MLP neurons of a small language model. Each row is named by its layer, matrix (gate and up: input weights; down: output weights) and neuron, and shows model dimensions 32-287. Each number is 128 + 24 x the weight over its row's rms, rounded and kept within 0 to 255. Numbers have three digits each. A neuron's up and down rows have the sign that makes its largest values positive.
Before each neuron's rows, "fires in" lists the words (lower case) most often at its 100 highest values on Wikipedia text that the model never trained on. A number after a token or word is its count.

fires in: "and" 46, "or" 14, "years" 5, "than" 4, "example" 4
L6.gate262:160118116059137092122103115095108147118156107126133148115074156147109101145111142157110064143147096141141170154117129106097121089110119122121138096146148095141105137094147095116130121111140147093151113092109116119117149061158124141137086154138117149156144170119126109127148104149142112125125122184129119132145147127141134131102145114117111098178127098141108112107149087135084143118116125113120112144155155142100123125111118131100129075157148116158122080120118164107129122190142094112086122142127116124169136130173141144106085105108131136089123166130126112074140142109106118083130109142137117175133133126141162123089048138131120085114121176176148125128170109103148150095141115119171138157166130118124136152140141145123155163157143132110121153074120140159116150141128073
L6.up262:127121067090156128159137111128128113101086154162126132189111093103112097085157145146122104153156067117109134133144164130120132108120139118144103142145132090168149161154155109182129143167131156121145175106168143169138147129087136153123126087178109137167165094135097141118149115136150143077114147157144091131171118128124163132116134109136110168137155120127142131177116104079079086169143107124145152130121106124112137109177133159117143116132126150143103158142129139093121140104163126138145147159108086093162139124109155116169121161091090129124123124148124124143144154107130122099117147151122108128111123124125131126114055176104154146112138180127151095146161119124132134154109134087074125153117100129107121148113160151111150163119099125132116138109138125116128122155138075
L6.down262:162134139124141163113129129135085143096158120120129102153103150125101123136130106128132122116134126117143139118118109101109158129147064133163100124089124122106160175127108132130131083131168157100116148063159146145136131134149089187107142102131131157179122116130119115118104185108114158132153126112118130152139177116137090140086104118132105135132116145158144117123139132146096165089151136132106075095100160103142142133139147109125117083082094116146153162138112140184167103131080120117093121124086129103114114145108100130090148118143130110102128189136125127156126097164128120099125148084085132128133146112108107145149129128081146125155156130145124127120151130142111116126124162143084106096126114153141146115088085139148155152148174131159132104080106111151115122093096137

fires in: "can" 30, "all" 8, "some" 6, "most" 4, "has" 4
L6.gate445:155140158132157116167087120190110168138148128117138132136158124157128164145149126179145140111143115125093168090144080145141140176106111090124128088167118086132102119133099138064141136143145144101121127117157149107154141148126132135183115126091119133093188120126136114063125086118108132135156107131125144117188135133111168125122112115139126132185165114134173141158167150123131124122152145127164097160158134120140111154148145136098134101124123114121143160129118167152105129096156131104099099106162106142122123089138148124119132146115087102110129150102136104174129123126124091113075112120153114149141160132102155131137152146150121155112126139167109173106130140122154093153149150143133129092138134140130145109127084109152121113094146180107031107106134155130159100150143163
L6.up445:104159142150146127166132096133145119114128095140154148129135156108155123122129106101093146179105096107098180116154139108119132151151138127166101160117127176155149126113105119119137135142143147156103142149141161121144100157160093126131123139086067116116088143128139154132117153108088107124127102109125129141164142157120154105133166166108165135145132152187182139117112115127119128161055146140172147136173165122122181098106074136096136137155129118126098146137121166146101121124131133085135098167130119133147152112144160135137122083144095143135171150105106124142145141097127118099118091150115129103172168088143145167137128167132140123167134134123133109096139160120177141138127133105124146171122114155156157095141136136135114150164146117120161118122120150135108092175117189
L6.down445:169140080146118107171103204103127145102125131139137078103125135129128101148130113109133127164126201149110105112163193062127179104122109121106153128133138163137203103116128117083102123128085146109131127123146181112138153140116109150105128171140138172132134160112173097183131167124108121110110132124105125121171142113111127139167099127075106126132117151127140084124139163186157153128095086136146096165124147114129139141110109136142142133131138132146129129151102158113111145121119114175115137129107136102134128089146110123127086096127123133111130143155115135144103120105128130101158127136137149115132142118128107141106119109060126148155103147109159072135128135139126145090145154129150140126136158155147155081139121118101094122138141148120117127139138117199077145151115063

fires in: "to" 43, "of" 16, "despite" 7, "from" 4
L4.gate240:112099112090112103140111091125118206142139121117149162113130104104179121121136164144084157135124147073156104112149099136129107159115146118121165139125134165100105110171131083123123177168130116161152126164168099116173137121130159137124121139089132150100142127088087130154110115163154132097129107131126118099125131092128103120088161139113130139134094081167151144096114105154137166138086120148104132099174106121107121121119120103106140145127118119120091107152130112169127129136125109101125106129152111174090177144141108136105168118114120086152175114127120144157125124168117092135160137094102115121103068109095155138117122090126164140126121103139157136113159132104117119121113159110109155132148145160081071137112114115122186133149080132090108154140114146132137151132158109
L4.up240:156145153134100132135103107132125162145153103118117122134100171134192103133126144091139113135172136127142098112085049146096099134156140137147148121105119122089098120126129108179120151119177124154117131201083152089124128147097131139154145150152144160095114149159138123104113135128146116147105119149117090123161140134136108109094142119100108181129098098112160160155128122107108145124130154131136098099128134148160148109116104106172170153098140129123119163072132130131112102148130160117139134132180074150097194097115116133170118137122137115076105107149115161111085118108144156106141138145098135094108107131139133154122147099134091114161155145141093138139140147128081123138141174110094110135101123129084104128105147145131139118141125135155151089188139112140152117142126138
L4.down240:151166127149149114095165116151075120108173078160087171116101194091123111117173126150144121121154116154162144132125144142124134139149113106122119160151114133126136124116100077099137150091120157116086165133104059123127102136122129173123154128106155138168166103105127124135146114120166113121154160118110088120147117101156100134139126103102099157137129125179150084138115135131101137130122176189150092124063126104148138123147135159134151134147152133113117143107161142135131097114118157131115127097133120145092130095121139133138097142152122139138118110141098125159101121109148139170113176149140153114172119119089164142150126102119142118153102111114120150090149088115129112154129120145094116153125094161127111140150147158096103137156132148151143121150127178134154150099080157

fires in: "6" 19, "5" 12, "2" 11, "1" 10, "0" 10, "3" 7
L2.gate751:109132155128196186162164137179111135119116127151130143112110107108120098159162119120152147184138151168160108119141114141097123115124108129153141105150125148154142138121098102149108087092151144104158121112100142134178164126114126172126144100097153118095119111152156156117136108124095112109180153131115099125117108104128128101123122163107157147103113116156123143138139142096127125174111102112128134129088112129150154122109149100135157146163142145131121114109127144099155108132136139113157133073101100104105108186132105121113118106148114161162121140167101131125149209088136147134120158119143139116093130106083168123130120108099147138125173152131113120146126171114098131132077101126134111114140116106089137138161082133151115129140133137160080156072137126130124149137161109
L2.up751:139131118180118138156123168120116124154156093128167138111119178114163113101142140113129158167111166102126109140153107171161099115130081151140119158140085125123139176141136085091073141174077148078153105111140146108128147127146117103172111137109124092073100125114171110130136148100119143149155083102143116159125115101133134112160131118099092138153143141120150128144124112170163125149144129137160115094124154121119143126133136150124161123133126091146160130146160117121117147090179188105103175145110081143156077147108102123134128144138124106103128145111132131171134138169098131133167116144152124146140175108138134131158149162146126087156134133132111134128095118176079128110099138146146122181128104119120148126124130138165119149100111090144096105141135141133132149156149111
L2.down751:149108121141127118112112110127129115134116156155104095151121154143133157141153135115169135133131173137148109102122121131131142104123099119161124133134128169105096120156111115122143134155111138117060122132099164122135169093131124122122175113158167098202127106087151093133120113083136094126148109126099158117137098140132131188122185125129114138117135138116149116108117148186111155113162149117185116116136094137110132144095148130122171164161107167139113106135131114098200138122121115164131124124108116147139079146137116117083128103171134125126145130155129154152133130130135148118156102168099149093165094111108167099181135109115123147122129125085166102127175133125135118133129101125126116132132117090157127129100064148121113146131126124114109126072122144154150065132166130

fires in: "not" 40, "t" 18, "also" 10, "should" 8
L2.gate38:124101131110158145100140084109133123130133126096135116132133129112165142165157139131126141115109138107069157123145164085140143147132116122135147176100143133152127087057130156100104113108103132106140140119132153119114090098144144122111086109059131152138112145101123165122144126148116120100131088113143089120114118098127107128175130083110133116148140162113122124103100107124103124132077178130135137132137167123088143122077129146121106133164128108147155177133165141131150093162117118135111118154122116120116141156103133159116133051132116140140169115159097130129143150124137111126133173119124150097132120148139168145096139176160127135151050131135153157161168100179107076106183077164106115136088081141109135137112158132066141101142108150139126135119141110145117100147093135
L2.up38:120127126118140146119131105080110174070121128110149093135109116096123138149143101152159135126130096117131129111135091103110137148152141138151123126145082119136102076107133172105140085167090116088184115138104178164155140118141142169101091128079127124115130156128095116149137112122142105145119107183108084088111137098108128152126120116155171107148106168134143133128138133103132127133118139113149095110145096129119150154112134126104127099143152131123123176113141139099121111115141144161098112113163141124144152171145136120109139113093084134137147124151136130157089130145119085157124101102113139104131133138158131116097151095145137124104120169100136128160161134144118102141134084154091138136125087158122138137152150158093128094143134142112147105086088143131116155114127138
L2.down38:120109106171133141134147149120110111135133077113116107117111096104120152157108110125150139110083130138139131110152164114121144171182088140110130146125187130117115088131123119125117119140079109161096150133161135116107130141166091140101100103149147155183145110112143101145141167086115143185147145102121101101130094084138135123136135086127177126136135116132150129104122129145133162115125150101131114100142136178138159109126125167137137144161127136117135167160146120107120081140152119158155162128143143153114114141127103120142154092104117194119162087133119161111154109149119148149124105174100174118152146155156168112138106184137127125128123181114150170144162120194110089149166090174158086104135107093142104111131131150132104137140117157148156122106164122101149113125119149

fires in: "with" 46, "for" 34, "using" 7, "without" 5
L7.gate518:170107138158139104142131171123116091103118104140109147147134149147149135141136141127105125092154140099140170113138149104075158118082091125150117135088130125135150103119088171093123103093121154102076101135178127115106141093100172188170130096135125126142095147100161120150161163129143125120125089100142140139129124150086114136108109120130127144126137111123102155085128125133129161085137130132106132157103107142100153127128158175138142123124148157173158150086128107093139095113103139120116098085126081151142167098110132103134098113148147149117132118137142147105099136124164093068088135136108132122101118081134090127187102124116107142154114149107081162134118130149094124109143120162093129127131133124115111156131152116117098159137144154127141089083090135113117173135167183
L7.up518:142157127132132099124081101196164124107106138119120140136115167196098131128120117101153135136152120167133131129133147099158123106167182098116112144119125152125106142168101133125084101136106114087146144106094109120130127150168124129104119098141119137109183136157127165116067136113167183113147117116105145129104190108143143123127139115107099132120114167140177136098150161148137121115115092139120097109136098101137147117159136144125113104159128127133130111141126125160129112129143138127077135084126131127105141131050130154115098154113143113137114110103113112146147154141113119121141090146188162109118140121118180161108148123112136142148108096124119133139097136099090146112155104107134154101099121132092105085159152140148155105147097158132169142132147102119166128112149086
L7.down518:136118121145140119103124118109153135097165136099113113094122160117096111104119119115149150123144120138136134140090122114149069163105138136106123167145099124108106110110108114103151116148141162144126160123112137112099102150132128091130158111109127149176144135110113185158120144123150192097086184171122110130157100152160121153112105129082100136145144104152137152116107175119137096104131163131136128168159121135170144141142136120089162112146118098167126111115125103122150117115137077129146152128117137093082161074138106165121109128108099132132153137142109127081183133160151153138150144121156102119099154127135175189132089136095129120125098126130100154162136123109115152154122152139111103109106170090149111116130111144128112105103119099116143168085164134170147134093114131

fires in: "when" 60, "time" 19, "for" 6, "because" 5
L2.gate519:135115136131163120109118094100130139118089119135093133097134136174142084115101141075137147127133092121133151154166088139175141082108100115156150149196140108150100147157089120099123084163135155101106110125144165120102136094144099129148167099130118128124092101127148125132127116150146130130071108140158151127109108116108094112131196082137141138125087143137106114146098128119137133128112124159112091122117149095132078107135135154108118142136152127127140101114120108120115120141134083087130151074149096165126159121121160082130114114161083115120146141119162147136083146067130113069141119141149062118103128132128147087135109126136135110145111142119102190083147108132140119136110119145140113126134117109125170166181134122123105144124126110101101143077101149148105140164152106
L2.up519:115175115109089114153115135125161126124093114110158103112160126157137082116149098094140160170138159118073125106143097085131119164109111108119095084111131090135117138125102156126131147124169127148147132158123131085124117096115135146111176147107141130130149116125145163148139139096132124138130142108116125119158099149109123083142157127121124129104103164123144082145159130153103113149134148105184091125114139084127107144086128157162100123163179165098165145140124119111115087122150130131127131062155102150173113126111128169121117154143122121143148121089120099118145202099133142103091130126114128147128096116160120139095172134155129117119084134173128164100128088144103135089119139104127131134130131090147133109124200107119109173099097131130119097140147139144113150154127105
L2.down519:141115128107161123141110135149142133124126092085092156125158151112135112123139081091112160142137125111113077091104143119059089155139085144118142123129151118164108142104140123154124113145138101161135110148205146121144136098126133153140131148134124089133140132164133093129144121116122126109099092132155143147165118183131157169135128114125119143125149129145125097172162157106129153107135142141104160104133127097108140136119150097132141103155113105123120155160141127151115120110119120142117100106165133140128098108141109101139118128145104094105119129141122146146143138145134129091086153134140118120100112071147166103128093119105137090100100136106145169118154129160141124097090092198101134154091206114115076138128179084135149121126097153095143148151112084092051125146099106

fires in: "to" 22, "of" 21, "from" 4, "at" 4, "following" 4
L6.gate800:138132145151122136132106123101147158154132114091123151157125098120116109130133147123172086080128105097114125135141097135096128143127137105109164122146098158144119111142152121137122113105139146123111133097141142144151133093148139118138162110166101150124093131117158125116102114142120161099098151096073024101147150086135120137076118157069110136120146096108110152077107110126159116135164137143138115130156168143154097140104105144132169082084128152135100121129190141130167082125160173138125102135123092125127102128136169141150126137141111124107139151132117120155120121178102132144182158148119166119109097115127107161149098105132132107120118110142141160120081106122127110083117148125131135180118132122127116129120124153135124122143095140139124112097078137165112144106168102
L6.up800:121130123121091157137096124102099123133144097127156117125118117158151147144161100136172128135123139124121090118122114088174114120116121096119094138123085134128117148151144127099146111098123141088141143163107153109169137150096155099157114116112117103152118171134141124145113091115108097111151175136103142131138098109129100133127104132125133130155143130174139138135145142139120149138081140144102120120130105129116141167126114109162103100132113153123116162171132111148166144097129143133155103143099103108093154107097165120128157108135148100100119159122107163124102160142122126160101063141093146080145095100093132175123160141137133119097144105096145115156115115090114101133114098083119116132110166110094143099114160143166127136077103098151096095101137122142153153136115125
L6.down800:144127107130153114132144141075135126094110113152128120140120139128125129134143099130101122142081144128155143124101146083165122147144124110122098122125134134161114133122124116144089108145132107151112140127164117089130166174125111147138152109140134122133114143137167114124121111146150132130131130101130094074102079109128115101123096129090128152135157130091145131103148141149122126136150145135115118092116153144150140129147139093165148118132109146148122136125126111132171135120133130112128103140142125169093128141136111115136102134072200096145104133185099130145143146123078144160118123179124156078156147100142133155144121133182123113121152087087143102139155112101099111115139073133104156179135157133098096149105126164146161126119127122140117173107071152144105175145117138

fires in: "to" 26, "in" 11, "for" 10, "of" 9, "by" 8
L6.gate535:137134082113122133122089150120127189099139145138123106130105118122099130166149107087147133110127114120158139160106078133120154170158104121170132152141113141140125155154124105139131168114144130142155161123148164107112089163141162141137121162104168143144120132136116118138135146102153131148152130097139093121114143128138143114155100070089144134111139128148100109129154192146108114109119124185123110079156122148110134150127125128115134096165115115129114129160151155074143146136137143159143147119100099115121142133093160165085183098134141155134152152168147098083114138108132112158067124123093105127081120115148165150076101103143100145121125073112166149135076143138114167125130137114103122115128162133099153088092145100145126157121110128116139113122133148115122168086148128
L6.up535:122083116096166174139111110141144144140080124080148107157171089132136104117195168117116123155133101118136102126086157121156096115101117109121084097099153119162091130127153121116175127101148101193153155130148151106149108123090094127132124160101163097159170115074109115149110181134167116111119121165160146147138145118134110131085115101128104111133136169121126136104172118132094167139133096138116081141136165152113126103128125137120124118139132128104138151160124089105106143153145116152137154142139098107093113141123118144158137161096152125105094089134166135135156129117158095132095138135151137117138087119141135129109104124124124129108143095116104167139124104136147125128105112096106074132126119085141107092137144138122108141133097164121142166167089104184103108130124122
L6.down535:158134173119164121127150122125103099118162122115108090155146163100140088100164145115105131129109110099139131111143121110128129183131084113105148116161115124138141118112148125116119172089128136121148113126127157142155161138112148151148095136142111141205084119129089108120077097149108103128141127182111085143169132112143117103086138145116114128135140136107129091126093098117126142139106116123140084123138127107121138138145144115129088095151142150136130109155116116131129126132137114133106137159136117120108167151143119124111156096072092072161136082130133126123136135160142152110127145150165159129124152084106099125103165129107151096160109148133114177097150134130136139142127091103122110108103152147146131083151148087072075158145114177129170186119142155139080103137087135

fires in: "0" 16, "he" 15, "2" 11, "5" 8, "9" 6
L4.gate711:149179137110155150106132117108130123121143127099123127095151107166107095132177140161184123129148129141122082150144139106106159132153141125157122069124133103092123160172142148132138122130132156117132122095111097108149108095121120098139138075147100129118115163160126124150100143104084120149133119108152135099105096132181105131110114118148118180092077101147136124148075171099094141164129094106105096092109127126109105117112157138127083137123109122166173149123130105140160096163148149151129132126158101086134115118117150172128133131122130141107149127092097102174083099136142132162126145099127117112106136123172100122113118123128135094133119105171161134081145128170120180135081154144140123111092127165163075124142072138133099110142125141084131131104166122126125150152139109
L4.up711:119107129124185168095097166111131105149090103111141188088150130145156175123147105122127135163134157128136154110115115103154165144114134125163147148135105130135088145203113117119129093151119122108161155109141170107126143108122137121116110108085110112081121118128143125116153087095137110173118096102122129111097170143108107142144126064096119143137113131144161111127104135123150124159144150122112147144142126161106127140160164132139144145104113136200152130140167136101172134121119142145150110140110128130088101142106127116147145176153158104098106146123117134141099132147144118135125121181090111147154158148109151160174109147142101138112167148132116151142161101165128144182100157144122130160108106096160171144121136099164130157165140121157120146104082135121151131170108175
L4.down711:166154159167107149152085125098155117099125111104139125148125112141071105147132131170126123131127122134152081121157126115101146159158127120136137114105107104123130130151113162127106123123139135145104106151168128088148114089123090111153153093114124140117167142174131166124119137104110080151134139130111133162105108150137121123144145105134161137135184127084129142121081144112135090112156100173094117081116170097152092118121135147122090179139132115122142128142134091133151150155107160133114137114126120099158131145111119155104120138149160133096139148109122153141148123100140142156158111130126115126109146126129109137099147107053136083107151118150123125112118093098119080126083148115090106112116138130167111115161111109159129081097161177118134123084171094157109155172164129

fires in: "had" 45, "time" 15, "has" 14, "have" 13, "having" 6
L7.gate238:068079104120099130112141157143145156117145124196109155139137098104151149134111142117125141115131110060131152135138166142140123098105166125083128125146144153144113117124136150104155151116133138117121130130134151125128160153086147126134161102117120122153132137122190103097135154147077141121133137112149154141153117114154164100125127104094081172145118151130115154133137096098115152146104132130089099138101103142134124159139114129154091121125148107107110124109129130119124116148086154139135121160103135140112085070123132211135145145112121144112156126140138151184132131084194156110099109098148102125146126116119117151129119125118150145136150111163108115155113080141128107111086153120161149118144133113090080168067113094095152104149112193159079102138104128092127143116119155
L7.up238:123159138111103131137153155144138127119157119174118128136118126099147122133127106115169123072151088092141139144149161152137125151125093105111136095150130128108098088132154159158157120093141088139078125090121134163112116154110145115127124078063118101130112139128156127184127133124146113099085113114108141120121100171115160108147123104170164138136117157135162143155168101090157092135115131149109110135153167167177136110167160137107124152190119145116149129101073157125139103150131128123131144148180118100115149080121143105117142142109107128178156139112115125175101143119140140102110115142131163109158127110123122150128128136133158152154148074122127100126095092108140161113154166116166150138119204124098162098109098098169140152171098114163147105114099124134102125130116134
L7.down238:118164097146180137102180081131148124135116123110146113145110128149138129146104182134161117114116130114108175139139180151159103124104118150087118123096130096139134119139128129141154096100143114115104125101104103166126136102114144144118132128107141118067136126122148128147161100125157111126125073131152141152103119133166171067123180099118139136130109138102095168176158138107124114114115127112154115073109165153102123147121105083131129111128134131159128151173152134120141103122119127125119128149117143153110088148114140107142116111134082150144164104108115165147162140144151117118111156177194126145144118109123110160116120112117157135116094124119095139143103109125139155084150156126135134098141132107174106150107136122122133137097123141124118150096143175130173170174120150

fires in: "had" 18, "be" 16, "was" 9, "have" 8, "is" 5
L9.gate726:112143151112133102118054137133149116155145153129108097102095158131141114093122117210145116128128135138096141084109099122113193151147111176126126099131117129120134112107112129116150138103124146104093099097107125100131096117075118153094084122107165086132179124097178163149138102141174134100128147089124123128101103130104139123115132060120121126148130151165142124129155119142132099144134094120108109150090140132085136118131121154075106136145084108116085082091135086128109130176119141131121163131135121173131127132095161178127158090063142120124119118108140084123128118081111127106069139146118130112153161090123160140140151112100113107125123104119151146168089157110091139132119137110128150131105128146108123115081108133158140104147142132148101141138118146140145139153118140
L9.up726:118137079139169121133120123076180128101140137143102102103122134117166114135129079112183135115149112168137121119156117096135095119128131115071121156116123107121140111138107138176098096119110114110068128145095137122149144110187116201111114137146148132094142122132111113147146127174153144128081116150116123071118102151112108077152140123129168115166159140117119117084148152096109148129112107093134075132149149153113116118132127113131104124142109101141132138146124152089122077133145095146088112115100118111177153163127104156124155135140122141147138157157121159133125129110111099161125119174102160087144144076125117111148108142134099154141145120159128127170138115122116180113144164124077151157102138143167140086126140148128096086112102123141139152084162122127087141160129161
L9.down726:148172128136149130112127133142113106106155172147122182133136129165162106109159136092124153143158110139177135140144104136089183135141135143132130127164116091113125132144120140144149147126139120122141164127148134119123168127148130140122135157102135140122154161116139118117116127109074131117145185135116142108102101122105136117122122144120146146153096132114091145096156131116136171108174097136139136121151122144159121108115092121169135146133086157094103094134181152113137122142152091086116125149137112103151102158143105102120126142129098093180168084147076129104140091130129143116097129142123142109150138143149095126139152149117103110113122084111132138164125160119143156189129146143144129102160098093159148140143149087115125120142079108156120143106134124164139143144063123

fires in: "when" 42, "if" 21
L4.gate79:112146086117136155076094137117120158101125142136071158123117119131152122106155082128093152119086106143117134195127112161088122108134153168131156125128138103145120121174148099123096117155093135119133090144142191106143124099110122100106157115100124117144115145150118143121138161140116084171128105133143144115118111134119141101095168109106156106151114094116121125119126108133128133156102123163129166108137166103104118142085149154102119121139115114132102130118128143101095166135111129137112102072115112154162128160135105138150138083150129144121166092128162188090136118155130160107134142152084077158168166075098129099113102133123130085154096085092116158157138115148119107092098169127134080145107117080099142113101137110085099145163129149102126159128125093137120129114126118
L4.up79:138119134111151133146105160128101133114137107126128138147116112147139164131117101128111167112098176110133124118163167151100113167153087119097151083143169112119108101114108098151121125123098105130140083141136144103131136091092116106116131126130151112093146111087152124148133133124107129118127133116102138159127127143110141131154067132134158147127143187116111121160190148152105110141095174184082153068107151140105129171100143115118159121141107098106168146092178180124108151125146148151164140117161163155113110134178107148158160130126153100118133120109115129138164135115149129124095106152108103160117123097132133095160173126156121123131183142093140107160141107167094183123107131102113133131115135125060120150184152073140133159163113140135146105133128117124097131095124141
L4.down79:168133144137139141141108108155142100129133115146132147116115114125130126170160101113119134104137174095157146131122096116119154149117120135142074102119130142113168154150116127101154172089126099132159154153142183120135120084122105102194099090074135127117092143144161148113115095128114144135122120146126076140142117132098185155085128114157148135107123089117103118083177138111142208113146167110103153116127120081112138128129141131083146161120132115114139157099094115159111131155119100155107128112114137131132107142169132106159122143138092139153168098107115149120147130188128130143118127132107061126164141122139124086141136118135147120163147158100129154147156090122134101074125103164147109103117158125154110097107161113129094134141138117136160088113162113118117112139111152

fires in: "could" 12, "should" 11, "may" 11, "t" 9, "would" 9, "to" 8
L9.gate826:110127128097110146112111129125147128121148132116123118123123112104089097130172112138136117113137148158140093116145111095111150135140168121147131104135141153132116112149092135140115111133096144086188120155127112166175123142200124121156119135102110145101128171153116104125199082112144155161136148145161170155136120159141098121101144141136116091161163122145154137137116112091145113133146131068115151093152135089128125127134089118089125138155127142162131123119146114117109145150170116142102132091127164145170148109118126140149158116124136113150139143132143125095111109142100137148101142122082060164167119146143101124100133170114119172169122139134081129129148122153130139125108141166112090080147125105150164114069122139115108168124067130117150122135162163124100116160132142
L9.up826:126127106112119131112095123121166098139130092136127139155148114130101159134141119111138101173128130105125175131114131104152126145137125109108151135120108145125134134168131129131120158168128148095147105154088149139124143128099066113150150097125094089161145117101163104138150163096143112087110125139115172161117134125110098114124097171139101088147154150129135147154118122055121181139136138113145163138164122143118101161143159088111115109086147118152099154159101173114103108138141096114174145142189125120125142155139113110143121102098097157128155087154094153152111104145117156058160149116123107134139114106143139159110125127141137159144134165093126090106131116157123103116079112126133126137134055113140152123071131128141135106121114111100151143123123104159113118106144102
L9.down826:171126134088152138160121150084115088131134092135070079130128121096154113124127125122152139125152103118119098084171180116131142130141124150186114101150137129089125111137125111165114104123092068156141186154119128111102148115155144141115101100092108094114118142106123120139147113134137162138121140132119110146138148156121146128155125080105178144175116100172150127117122113145117101111129171146084164116128128123145107129141144137189107119117146152129179133089116097117155124128124135143115154125153152153134109122101116153131115131126135148165167162108109166068100140145109108151096101160139124149116134187131164102087098168087117154154135161144110149147138114114120111105113127111152135116117105132145130101112135153113103146118107123161144099154118134110178138148137133

fires in: "to" 17, "then" 15, "later" 10, "in" 7, "initially" 4, "can" 4
L7.gate451:134147170112127096125131126124142096162155137137132121133115110129118117119135120086105101090128132126149137155128144153118148143151107143136118134127128123121118137097082193093133109155145130109139145106097120111193098109086127137138121171137157150158099122072130131119155166122091158090126148117137073116133146134140085154121136074111117145105133148107124104128135113118143116146122138150120136141100181134112159117149160102088108129117119154157110129110108170190127102094097163136150135115175107110132136123122144115107188159073132135139086091132103085140139121083126134036165151106154155123157088120145128087116111127111118141106141156112154090108122125123129133154121103117169105136133148138165122133094120116126143090123113183113147147134120121123121089135098140
L7.up451:104109117104118127105095159138130103093128114100146125123136126143131096135130145118102096123143134150154145150136148121166175080119140113144152103114107138091111145114155098102109104106144105117084159121169108148128114154146150142093143133097172102185165149152121109110144133169174139109131167080142134144152150199136127140097109116137141188115103145157144094093140157121141087140112134122136127129109132146173137142136121167140138139119090159112077107118116137139105167105155087151150071172158119133084156095093145107160106094126144122140169118138138093136109129138165096101083124134109133119139179147088135130126135166158115138147120153113164153116122153139111144138139137101118121112129134127134113186102121149165102120106135147110144149118118135135093197160143119
L7.down451:154140108112132109076174108136069132114146096085105137154117084144138150138142114133117139118094161116137124142100128114148143145166118112106098086116131135141142161133104157105112139168135108116117108149131107102119114144158105134132060148132113147091122120087129160156075114103117114116142140158120153151144105121130087106111117085080125125151158121112180142096139123100127140107153144103132136120112098110127121097158146118148136119135170135155141170105152111083082144106161137167156117108108146128166156123103136129095100119174121098132106120114109177095117093096111123125102101129100143116155151128153090119105087154139117075122095098090107119168130129127148098155099110150148137138127176114147124087124102123124133111123176104138152181108094115116100124138160140

fires in: "with" 20, "and" 18, "of" 14, "has" 6, "in" 5
L6.gate86:101170124122133126174087111088136140105103125118142171131083109125134162145069122106143116094164141143083127106122151139130121173120155116131132119127095135154114107115130149110138137176164173106152129113144108150144099143113158156160102127112148124140134114155124118122199158157180127138151098092163131105121141141146140170097157146114097150117087136119100136159155140085126172168139153103127111147120167122139110172112155158151166134135098130111147156119114100171133126143138123133132144150153109172108105135127102108143136102160135153104154094119147141149086091155067100128146127168126139090135129087129125127124130133104131148111156148140091105131098113125107143128130149104133186106098114157150139091081120143120116155122164144127142090137115139115161160114147161
L6.up86:173061133106124103107174113135154129131068150123141136132101108077156132140146160130117127111118120122135100113093085150118092119139138115135110144126160118113112096182130099140143130129100109168110116131149141127131103150149127174135088097141139145132137163132147156102136148125131151137129158141153135131052088131126104104103135171114094164162161146144167117098138100133120154120128145111114115196126083116145127092119128112125091112120128127147115108132124146152110137095144113109143130082070169122095105135178099148120120152106124155127128112155154131091111156095106165084077143101107121101119127135105131146141159096156165082097117142132134157170156144092131150139119119120149134126134158153136076125172143076167134121131149118125115108063170118122115137138110152
L6.down86:126129133144084119129128112113120134175142151167145106166135145160140103123149125102091131135108129119090118124132123150136119123157131101159151120083129144131123152151139128162165090135080119143137112145093138113105115122119155095145065152126132132125148143119111153121139120116100098132113131150094134086125102121140150147110087151107104131147119139114195119094118120086125130102102138134100133129094151123105114162154085111145111148104121103157118141131127165132167104135092095119110160122087108127102163112114145159102121118073084094134115157115122117165127076096143125114151093137116135107138134138126165149151177078109152116124088116140118149129135149121106109195146133136134116114107131120115110173092108155133126191123142122130147170107114170126169089105080146

fires in: "were" 17, "in" 9, "been" 8, "was" 8, "took" 6, "later" 5
L9.gate568:156128131083099146107127132135130119143166118135102167150133146153155080167113103112095099132139111081136065145120119105122138134096103127136140172105082133122109137134120130132092112160150113093090165130140107162129084150111142140124147161108123176158105094070146097150147134126126123106120129156143113126149154117107087137108116116165064165148141160154142114131124098147146105122120125136135139129113136154135114130141100127087137052115161138129152139140159117101137111106188139123112169150154112176107083069111141118140132113145135106134118113128155125146171153151127075100121136133134107120101113123125114096064145111144125154161152115083090135099133135148121101159127151158111112114121107154135139117127174163147157152139116117137125113105115151132112111134128170
L9.up568:135157126169122133134063138107138138119110086139146156130157154118107107121079125160118134163119165141132116062154148121079177120135096105139140134105112118104126124094130104136138167129112127104113147115093141129112105132132182141136150111106099134093183130121142142129125113145090123130113135126090134132113128169125107114099095175153123126128161134159150121101163163152160105123091162141120104177088094090128150131224183120136147147108127106128170140119103138108137129124107141121099131148125118174100138091120140147113176140142162130133139168180121152137132161131115105101092171110132115152143114140102110147126124108131098198100097118140088106107133162138124099149131115090161144151124156074142119137146135082097148116166119115164168112126114139098098115162139124
L9.down568:141153126134131136152099119142100110148156155117155125104083156142122147116149119128122139106092144114077089180121123103147130188161177168098153171167147139125136145161151094174138174115089136113106112136111104154154125184174127134111160120159128120111112148120159059164175124131094111083143118116158110110062137142129135109131125135143140166113144118152146104131105120149143139128110138119145112138150142138177157124107127130102121147134126109150184119119142132136139130112100147121141114094107111129160073133160084132150126108149171156116153116124135128125121103096133140137152145111133128161126131138131116153115104071170201127121135110120148144122119117141137165165095104152145158152121127146133105116138115118155125068155113089124159139127146128172126120155111136